{
  "n_kv_head": 1,
  "head_dim": 64,
  "norm": "layernorm",
  "norm_eps": 1e-05,
  "qk_norm": false,
  "attn_scale": 0.125,
  "init_std_qkv": 0.0198,
  "lr_mult_o": 1.5,
  "beta1": 0.9,
  "decay_shape": "linear",
  "batch_tokens": [16384, 32768, 49152],
  "train_tokens": 194000000
}
MLP neurons of a small language model. Each row is named by its layer, matrix (up: input weights) and neuron, and shows model dimensions 16-143. Each number is 500 + 25 x the weight over its row's rms, rounded and kept within 0 to 999. Numbers have three digits each.
After each neuron's rows, "fires on" lists the tokens most often at its 100 highest values on Wikipedia text that the model never trained on; "fires in" lists the words (lower case) most often at its 100 highest values on Wikipedia text that the model never trained on. A number after a token or word is its count.

L2.up265:505475469546473451516509484517513512492444511480489535507484522452506508558542496505514515502527488511461504527520504534491461477476510494534470502498496502512502488508540503516465521492548459508465516543505520545491488522522522538425515510520497500538489531492471505456519542502504544499508527486490533491496481496486492516504510501512456455469525462494501527531483499454462539480512
fires on: " was" 28, " as" 27, " He" 13, " became" 5, " by" 5
fires in: "was" 28, "as" 27, "he" 18, "became" 5, "elected" 4, "under" 4

L2.up56:510508454507506522494495489539514488471559511508543454481491502518494463494508491470525474545517506501544456548483469486484533525489505473508501513511501497508492476491533560470578484502520496452499546527517515468472473512532473514484478511490490454531507528481505509534476536496501525510502486515478514440520524480463498509487443493443521512473464514532516503447471510490477450519495
fires on: " there" 37, " based" 18, " part" 14, " rel" 11, " There" 8, " result" 5
fires in: "there" 37, "based" 18, "therefore" 5

L2.up317:490499491469488501493514489496466513493506505517518511508465512505480455516479518496517494529486518519484499485520493490510511503539525453506500456479453507512506479542506487497531513494540509484523432502486455547478503471494479525457474474529541519532462540497492509501466524504513511505505462511458511473499488534462535472487479483514516500449487514527517502520497464510495491526517
fires on: " there" 23, " area" 11, " government" 8, " addition" 8, "ra" 8, " century" 8
fires in: "there" 18, "area" 11, "century" 8, "government" 7, "addition" 6

L2.up453:517545470484489511486524508508537526506501531486516490493493479533528512497474443503505518511489488490503497523487511500509475533490512474527481504494506513450462495515495518512492474527495494470511482484493522490481501496487498474515487540487491470569531541484518529516487504440499561519464526548502528511518513505516536454505477500479497474503483499553480519488448535499515509500496
fires on: " a" 48, " A" 35, "A" 13
fires in: "a" 58, "aryan" 4

L2.up756:484489502499528446515490544487486473490504480498512473480489544525530481465506480470512501509500492554508517593468486523540525471470511510531505505494506490520485463480522520551462499478482510475547482511536488495505465514497532475511480541505493501470506493553474544472500455466555543527516490510524496551491505498519528458488471482481493500529510494420541512495504480507488506557530
fires on: " be" 60, "ically" 10, " bec" 10, " being" 6
fires in: "be" 40, "being" 6, "become" 6, "best" 5, "behind" 4

L2.up917:539494530495523505467462500533499451467517489493524500513549512480489513490490475520465525470509490491494503487502524498505486482469508508515500522476475512530532529526506476514475498474528522500459483462505512492509476527520509511443500496506461476521527438484518511497474487543501544491456489500529525535501523492536509504517548509448512470519487515456503480471497439482477527509558
fires on: " at" 19, " feat" 15, " near" 12, " match" 10, " win" 7
fires in: "at" 19, "match" 10, "near" 9, "win" 7, "against" 5

L2.up214:513513479509469523445453533488525503493532502485520496506505475508525528473525506476517483502509526458505539523504533536451469534504492467504480496515521484499493506506507448508564516484541501504515511494541444444482457526504486463474508480498497518521459533467530542482468527472480508510508461521504531524489518517524490440513536504489493515466480478483512560505527543467479500531519
fires on: " It" 49, " App" 11, " Sp" 9, " Sc" 7, " Sw" 7
fires in: "it" 37, "apps" 8, "italian" 5, "have" 5, "has" 5

L2.up129:488475457537489444520535531490515537501493492513546517506497542443483478525510542470505514535488507483475493468484499504442504528502508505463475529497513477493527485509538473507521513516526510511473485517565496524508491519508561490527484507500458531536483504538468469458486473483513541455493480477516523475541517412486469537518462493514503510462522458497484484512481545493510514543499
fires on: " was" 44, " is" 26, " marri" 4
fires in: "was" 44, "is" 26, "married" 4

L2.up185:500488488503463497515518512489476515470500498492471458501500541453516471520491526482509501512460486473494529512512549476498480534541495458485504444469510483495466467486531493528520484468485486514464521518503527495523507521536528496495526518492480474503506497483508531498501496482494537534478519545483499492465499482548532516471482509492506507477514489547564539495473487480530465577518
fires on: " is" 45, " was" 28, " are" 18, " been" 9
fires in: "is" 41, "was" 28, "are" 15, "been" 9

L2.up374:500552504510476491474520533473487511497463505506506514504487469533488469507475494506506520519503493489497493501433528512490472509498510559518501536518503494473522506526502498534507488527524516519490513491493524499469463488469516507485498510500503450471540507493495526530479497505447506511507525512494570427490490499463510463558456494501505517485498517465473535498478470514511528536505
fires on: " it" 68, " there" 24
fires in: "it" 69, "there" 20

L2.up221:501511485529506518480511450526516500506453511489468436512475516505497520533479517510531467488516491474491500537447513499476505493499475476551472478479515495456508485537481489516516511492472456490483513484510484507527491534511521494486500527519490513531512509512512526538497500519469503457462539504534508528502502487468490519511524499480521472472460443501484476497496483519455486461506
fires on: " on" 42, " from" 40, " at" 8, "ove" 5
fires in: "from" 41, "on" 39, "at" 8

L2.up539:498517513491481526542490520503490493497494490508470567513487502447473503504492514509518530484527484472527449550535482523545507496481482511549511488463491493495509517525528481495523525501475461530541510492475494456466479480501527504459535465521489438536529514523470483481464508506484538493517481500495524488506491503472479460499476453473469515466515568495512527459524490486497486486540
fires on: " for" 93, " For" 4
fires in: "for" 83, "forces" 5

L2.up37:515524478489467499490515512512488463505502521499477517508550486492495525524513503489476535455471519503517487505491529487472428520509483520471458518496473502510537503506518439483475508500480507505535497490492468492454490458475520513510563511459456474521511505477521506524474514518520508491481511472549520520506507517468491522487510488499475508530491541532522413480488558489518569506499
fires on: " this" 26, " life" 11, " each" 9, " age" 6, " second" 5
fires in: "this" 26, "life" 10, "each" 9, "age" 6, "that" 4, "member" 4

L2.up459:456492537481511488484488495472510504447483495476511465521506517511504497525491514508520487498506489491457513534526490503517491440519523445481455513492493488525490522479501540470483475488509534482506541489459533518523495477492497496515478497480460543514457504485490533519482489549462478519476463511505508486444479507557506476488474532509518542518539480482523484477535438490520496487475
fires on: " to" 17, " for" 15, " after" 12, " After" 11, " before" 9, "uring" 8
fires in: "after" 24, "to" 17, "for" 12, "during" 12, "before" 9, "into" 6

L2.up955:482473472479499515508473480540492500520479488578496528497457481465502478535526509483477505462502478538551474557500513496499509519512493456474498500520517485455519501527518527506496485522491485504496471556532566519494513510539497499499499502473510534522500524493442475463492454467496556470520469517516509523515520458507480528536501535532483494477503547494493481499510512487495493505512
fires on: "mer" 37, " as" 32, " member" 8, " became" 8, " ran" 4, " bec" 4
fires in: "as" 31, "member" 8, "became" 8, "palmer" 5, "america" 4

L2.up607:533495547478529524504510506485454503483464493495489559490492495476471498545520519500475496471508504507514499500481485500517475525463520551486473514506492488473491499503476503525456503538477488509454471509537471500515496493479483532514514517552474513511503515473510527471502511520483465509479493475497512513520523501494499454517524483512482545502505448504507489495506504520519491478515
fires on: " were" 41, " are" 25, " was" 9, " had" 5, " car" 4
fires in: "were" 41, "are" 23, "was" 9, "had" 5, "carboxypeptidase" 4

L2.up860:554498489448483494485512495486501514467508556520531483511469513525541501517466519513491508496505498502449468496558529468466520506516457475464497554520509474509523484536553456482500485454561511483517539489506475474474517534521504505530439509540481516456500479453521467517472503487508483493483515501476502498480531499533499409484503481482513531508509500512526512502505503510486497511531
fires on: " new" 30, "ternational" 13, "ublic" 11, " original" 11, "conom" 6
fires in: "new" 21, "international" 12, "original" 9, "republic" 7, "public" 6, "originally" 6

L2.up458:555438524512465476512485512521510475472515525518504490507507502501510479528486519510513489518517555486536523522484544487510514460507484535491499487491488499534515498512515477483462498501485542460506497509460479495488530493491490479460486531508492504463518521489555517488495501479442495516457497510526536535492499506528480498520521478503502521489462491523474482454473501492514533527517
fires on: " the" 52, " The" 18, "ze" 6, " win" 5
fires in: "the" 69, "win" 5

L2.up487:489516513508522504492481507440503482456521492484502530512489518514504494514493521491552483510487489517478501506532496535534505507531550531491507514496488479503485495468473489470494556491511470544490492499556521465459529512517522470490502528481496495542494499533534547492506493498438492483521504521486487482471486463505496439468470466499509546503449477457494521521522501519505476463490
fires on: " for" 79, " in" 8, " For" 5, " No" 4
fires in: "for" 76, "in" 8, "no" 4

L2.up778:521484535519515484538468517505520503469501554516499524496499500504477488499494487498521494474470507502505456491458487536546517457518502512548520504524490480455492464522489509477510514504543445513537510516521517491492417511506466539531461527524492475527504529462466504519531477475498483496498503554457452482492506496478476520498474512534455537503463502513546534572516546497497469483503
fires on: " were" 56, " been" 28, " was" 9
fires in: "were" 56, "been" 28, "was" 9

L2.up445:493545507529487477509516509502531489480436482494513475466476492559461521522501523494499543488508468510490520508465514493528512492504469448519479455421518500487497514476519498521475504498497532486511481539536520531525444477520507538526481538475487511553483486508485507574471486500516466499502514520492501561480457491501513507469519482518489482541484484480501462524459529490517544516522
fires on: " and" 53, "ually" 9, "hen" 5, " However" 5, " or" 4
fires in: "and" 53, "however" 6, "when" 5, "or" 4

L2.up825:508485477489520502469505510465490439425537510552513456499489509537472511486488507513449484475485503470526496510498543470486516452517483515499541500492491507504489529537481473512437494528453504503509493503501525483510521565486438487514455475500498506496502472481519499512495476477535507508508525531523486509501479569470477538502507440493485519482492488526542529507475496556501478491486
fires on: " her" 47, " their" 33, " his" 6, " f" 5, " its" 4
fires in: "her" 45, "their" 33, "his" 6

L2.up367:550521505508500458502428522480510502466485525485485519488515520486529504468485518481488505458454512479510461522543481494494478490512485513482505510517520515492519512518492538502503484462516541542563521492494486476492483523506503494488512490478478428488538494487510481498509496514480491514538517445515553487554496490488485490468471491537472461510485496524518486503497472492505437516485
fires on: " by" 19, " at" 15, " for" 12, " from" 11, " against" 10, " j" 6
fires in: "by" 17, "at" 14, "for" 11, "from" 11, "against" 10, "member" 5

L2.up179:512532507490494452481492515524475483499462455483455534515486491453487507484499517487525496442497519512485487497539512519510526519518538518494534507480485503460540496443464459431477493525513469514509486466497486480501496511514498455511501513465539488478526464533481530502488482562488539531486525535488535563497502539503507535532467510485515463466522502495514520494490520493498525519481
fires on: " No" 36, " no" 26, "very" 14, "ole" 5, "ite" 5
fires in: "no" 60, "every" 6, "very" 4, "website" 4

L2.up762:477493469519488522494529497485505518457495482473499433524500526525487504470473503478542490512533485544518520469512525488535521550531497481475467467521491505514495477466552475486497480498493504503522508533510485458471451508547509504512507524484519509515482501497498495462506491536482504489503512522508506538474488516560513474470451501482501498502518525473496495489496513515552470545479
fires on: " a" 30, " was" 15, " an" 7, " one" 7, " is" 6
fires in: "a" 29, "was" 15, "an" 7, "one" 7, "is" 6

L2.up844:504530524514470497450482498514532526565541482469462508491469509473513520498483513499492496523504534506503466478488538514447496508495489480516510540483490495531544514473524496513488494525533493541512524464474502502488487477501474521527548511502502505508518547485499528409488466501463479530502479514412492474503529522504460511510493477512498525453485486516534516480509513493505474518481
fires on: " by" 51, " with" 24, "oth" 13, " between" 4
fires in: "by" 51, "with" 22, "both" 6, "between" 4

L2.up575:537510506460511492497508504546520470487552456523474548497494536449456511455476482517544490493483551496515479482509512519507479506499501492477487483505504491476492482541509523498466464533492458542542539492473496544518524518495476494516479520497500521487521503496465458473473492496446524522471501544484534505525489488501567488523515463521490520527463484513529504486491494518479441460549
fires on: " as" 60, "aw" 16, "ough" 10, " into" 6, " have" 6
fires in: "as" 58, "into" 6, "have" 6, "hawk" 4

L2.up420:514502506488477535546504556480549507484499536487497518513465489494511470500499526478501531484518493490494459530505560503512544494473509495479495465432518476471506505497506542535458454490496466491499501542472495439497466492518522481467519484478489497522489520501519514519551517509518492522503486467485511509480511495552490451487504488508482451531538474454537462482499516452469454482474
fires on: " to" 36, " can" 28, "very" 23, " could" 7
fires in: "to" 34, "can" 22, "very" 11, "could" 6, "every" 5

L2.up738:492511501473537481495511521508534499474471514456495462487469448498453459494498506532549516494510467454485514468497502534507467509522467471512533510467462486470538535494557507546520489488484494486502487516500528481478440541490483461484544513483517523490516480468504504489529491505476499506520524539557527500460509491536474486495517518506484489512549539507473490468494491508490499491491
fires on: " an" 91, " An" 9
fires in: "an" 66, "animation" 5, "animated" 4, "ancient" 4

L2.up327:494440479468535504536503511471506487491464519476489538475513518491504492470487547515511493487506494502484496474499530510468471545508509525482494500472480526508491472481497481502507529499510499503473532556511509499536506469505538536518516458494466467467489534514561521470501553521534501514515509515548505500478474504502539489512496531500500474552503478543501486425540504473506520513467
fires on: " high" 19, "ity" 15, " Total" 10, "als" 9, " Gold" 7, "age" 5
fires in: "high" 16, "total" 10, "age" 8, "gold" 7, "goals" 6, "density" 5

L2.up146:495498529514497514497473488488504482489528464474488544479504528524505509530513512504504506518477496467480499484530473547545475518474492506552569525540486486505524450491527488516492477470527484528479529500508510552479448554470477489507466485500436504500516496485485534480516480515487499538446485492474493469498460516487533522499508495546514491509477492534541528538495507473496562491555
fires on: " also" 74, " both" 12, " now" 6, " then" 5
fires in: "also" 74, "both" 12, "now" 6, "then" 5

L2.up375:516490538473489531536491531509464475488534527528528523536543521499518539541473504512517506558484499484504487453528541552505482497491509434491490517541493478487455493531506501454492480529497508480504471510550544509517533524492507519510520499495489482514466510490536471543532494526515468478486503500492493486476513533526515492536471522437513477549485514504553507462489488514508512506483
fires on: " other" 47, " of" 6, " addition" 6, " St" 6, " a" 5, " st" 5
fires in: "other" 39, "others" 7, "of" 6, "addition" 4, "a" 4

L2.up19:477507489508504494533481563548520506468520519500512494505464450521521501461522524484511516498473492499525517498501495490451499459463491517479496506524521446530537478438504514492490466490527501470480489517546519494541485502505515479446477518462499470530490539533477535502500500510510512521519507443491493498435502485492515477505532528510473485459515487509491546530487475464496517576538
fires on: " was" 51, " is" 18, " were" 9, " are" 5
fires in: "was" 51, "is" 14, "were" 9, "island" 4

L2.up695:520515459524519505510519533482504526509516486517557492482547520514481530483512476476502503542506453497501483528489504548494460476487548495488482456488469450523550493536504470506518486447466502526456534483500477501521448544532523523512445512502467476498538484416462530473453499508505524517491542507536498501471527470510545505484476485515474553516496490498524509527487486474521508516499
fires on: " be" 98
fires in: "be" 57, "best" 8, "beginning" 5, "behind" 5

L2.up44:524524503477464433496493501518480488488485477480523503529510533470498502523520524555526502495463443466451481472503558540503508496537456485488485514528485531513518531520490477555499502471522519520486493492448499504520472496533482497527520482470501493490529499509504470502516513517483493514437489502523496483523489488503482479531488464527468488502496450453515481494502481513542506494476
fires on: " as" 74, " under" 13, "ternational" 6
fires in: "as" 74, "under" 11, "international" 6

L2.up868:507521513539522525506476518496487490479541476509518502510469485558488488508504497522486512515496522492485509498504506524533521457479508469527486526520485505523541477434470518511458517500491509497497525506503478489473492527589513484531513509511476486546537497493459516487462502486517502502516509532509498445477475513539494509492536536467509508494515512521524463509528491475494512524507
fires on: " us" 25, " mi" 12, " use" 9, " near" 9, " power" 7, " larg" 4
fires in: "mi" 12, "using" 11, "use" 9, "near" 8, "power" 6, "usually" 4

L2.up184:490491483484500477509540467474530517464470496539501506516478464525490513516500484517489549503479520499521536474492499498463489461492469484527483507478505446489474502476497489552490538505501483504466525513518514514485502509493553512487514501496491512423499523532505524537479483552536521508516505525493497481496542488490497497506504482503473533545549517490515485514451536480488477517475
fires on: "ew" 34, " than" 26, " about" 11, " over" 8, " children" 7, " around" 4
fires in: "than" 26, "about" 11, "children" 7, "jewish" 5, "over" 5, "few" 5

L2.up621:520496480477506516471524493516478527484512504529487479478521482496486510463491520470498516479480528531469510532505441496441535490492512534495493474499496522510468489491525530518561547503502501514441487524479471521559462487534495517535515445498467511516509453496451475532498481441523556489447507488543505498475459534489482546494528496444489508574504509503502494483499514470511493500499
fires on: " polit" 21, " years" 15, "ote" 8, "ode" 7, " same" 6
fires in: "years" 15, "politician" 9, "political" 9, "code" 7, "same" 6, "since" 5

L2.up124:535494522479488518511509500521526504527523509492455486460481510455470499544510525514499505485515478496534509529548476475502493510473500488485454498539493528510517484488458502481515471472512512509477529555516512502523472516510503502475498473467495512547526524500482516515513479498532538525494505533520490529460519429505486527520480479489483472475520491509495520491547475476523524511507
fires on: " as" 30, " made" 29, " called" 8, " named" 7, " took" 7
fires in: "as" 30, "made" 29, "called" 8, "named" 7, "took" 7, "became" 6

L2.up798:449496553456508511500494463496492473497489542495532500509461529469497489491510495539483530489484509458518507475507515489487522489468549521466496473459545476481500495514492500551525486507464515485461516522541453456452485456520490472503546493470500535525549507528499512468446506478530531532508469487545495547495519508488468481519500529489539506527528489486463495472515513487491496487490
fires on: " to" 81, " inc" 4
fires in: "to" 66, "total" 5

L2.up653:489482504512462457474539496520548522485497485500506462489510456530517523496479503489514527508481534551458512513503477509538513458488497484457469564470472545527524480461556500473492529478518516498498467512509494513491506507514534504492466486532465465515554499486522519506507493538533488485515505468480493499470489482525468507472473485468500506500494491491499514549514469482453519530514
fires on: " time" 36, " years" 14, " mon" 11, " season" 7, " between" 5, " sur" 4
fires in: "time" 36, "years" 14, "season" 7, "months" 6, "between" 5

L2.up92:510490496515519513444440521478502491461521511530514468516487507530510488533521470545468502560519461481480509519482502498484500517482515515496500456459471519504498480531516502501487532528515514501519453542497480524491479497512542480451519496547464521527511475507498471483524494489486492467510483504525523469504477520532492498496524484547482471481481461524511468491516477531481518507430
fires on: " at" 27, "ith" 26, " near" 8, " in" 8, " with" 6, " sc" 5
fires in: "at" 26, "withdrew" 13, "with" 13, "in" 8, "near" 6

L2.up883:509507437480507536531484474488481462477469500502491491519441476506466526464503486494537524524489499505559481512533533499485556486496511532517519457562523451534515510471531500493491507506504469528512542514543506477519518505460497512508512497513527515500447481499459531515504523479514468524504527500463515532513543517480491508504519481516487475481465508550538473516468456442491518501509
fires on: " at" 100
fires in: "at" 96

L2.up845:501468527499507513486494520509466492507509504513512532511493433521470464509496477475500513455500569520481469475554480502490498487516457421502493528496516472504517538474504476523468487460501505523509540515494449489466497472497511503529484476549457529492517554452513527517445499494514530501558501536499454534500507483473509489504477534456508483506502463512486472511522511525504537517493
fires on: "oman" 30, " top" 18, " X" 11, " German" 11, " national" 5
fires in: "top" 18, "german" 11, "x" 9, "romania" 9, "romanian" 5

L2.up941:527455478503558494501480517523517504523529508497521476502504515440508480546493500507474474542500527495475486480498523495480478514498525461484480533480524515518528482513521511511542431512496504483491504516502482486539482482503516512439476537498508510524510514521494497505482494508536467488486559537494533506468516467471493528519498531520460500522462526502515485481483518466533503503493
fires on: " the" 51, " The" 16, "ther" 15, "ether" 7
fires in: "the" 65, "other" 7, "southern" 6, "together" 4

L2.up841:485519517515480533466523490513481446516479523484545501496485557459488479527534502488508492470539497531440463488456539505482493495494481457477459406522493527504511545484535506473488497496539471489512518505503499510499510494531500491522502505474485488497511517505522536469500537513522514480506503495453483519496492468509543523490496535479450471543514490489491479467526538458481470501472
fires on: " second" 41, " first" 40, " third" 7, " First" 5
fires in: "first" 47, "second" 36, "third" 7

L2.up480:530463529467526515529532563512539507496480487556487489498484456502486488492493496519492468479478499513537498481518473552497524463534510498540475491523510481490556441467513500486489440485458486508478524534545487491519536531500497500515473486501490489565490519534524526496498485572518512473474531505451533500495524466467495514495484493469462447483485474512483518508496476493492477488517
fires on: " mon" 18, " while" 15, " including" 12, " included" 10, " time" 8
fires in: "while" 15, "including" 12, "included" 10, "months" 9, "time" 8

L2.up71:502476498523478500469491436502498496465512493507511449487505518499508488555492494515516484478516529510483492487504458491536488524457520510496490520484447449481531483472499491545508454498466514459479495430504534524537484492542520454504519534506475517483510513523507494452508486493546498495528477499545527549483499518559494490476518514494498520471473518510504556530508503539446494553490
fires on: " be" 81, "ce" 7, " by" 4
fires in: "be" 41, "best" 9, "behind" 5, "beginning" 4, "by" 4

L2.up128:482513485489503494491521468552498495505518523497504510502486489533474512434481527530535507533458493504494533502487514517496493532485512499542499524478487514478484509468505464514533494476493513528489506500548490496509537494486541547485486473471461513510531519446487533440475519482512475496483500507459501489525514507482516521508488452446476530479461503473526495499506492516497507517497
fires on: " all" 42, " both" 26, " between" 14, " fl" 12, "oth" 4
fires in: "all" 31, "both" 27, "between" 14

L2.up475:525482492478498538490518521510502469488521489506529531479575541478454491524470512467469507494523486470463494535501477513485466517490525518432497509462510515507498510456465450555510532487528529489502537512526488524513498502523531460531507516549464476497469452516487450487485487522498490460446473498529509514549477506494525492503522480517507478512496456527495461497522461480508525436492
fires on: " is" 18, " had" 11, " at" 10, " just" 8, " also" 8, " to" 6
fires in: "is" 18, "had" 11, "at" 9, "also" 8, "just" 7, "to" 6

L2.up559:506527484521467528506506479477500523453472503523570481510522506514498506519493529536504477522476500532433466515543477494510503525506514507507499491458510531458544459484530489501494492510492550515519461506509513530486517462507503519472529491528476518527490475521471469506463543471519516483487474468522452537478495509486483492492543541468515489509498463523513492517521503451455521499487
fires on: " and" 36, " then" 13, " Minist" 12, "ist" 7
fires in: "and" 36, "then" 13, "minister" 11, "distant" 5

L2.up531:496502520511486461498499506536496485497483524532535482456466521512458540513489565442509530491478501523474495537493483507565532493468445464510483500494531487500512456487453517510470466525474579467531496496492489537484484506516504511500512528459478537497485539537504466536512497468521516497517479492517510508481532467501508508479529523482483489516550491491489499527474461511487540509463
fires on: " after" 39, " After" 16, " However" 9, " before" 8, " until" 5
fires in: "after" 55, "however" 12, "before" 8, "until" 5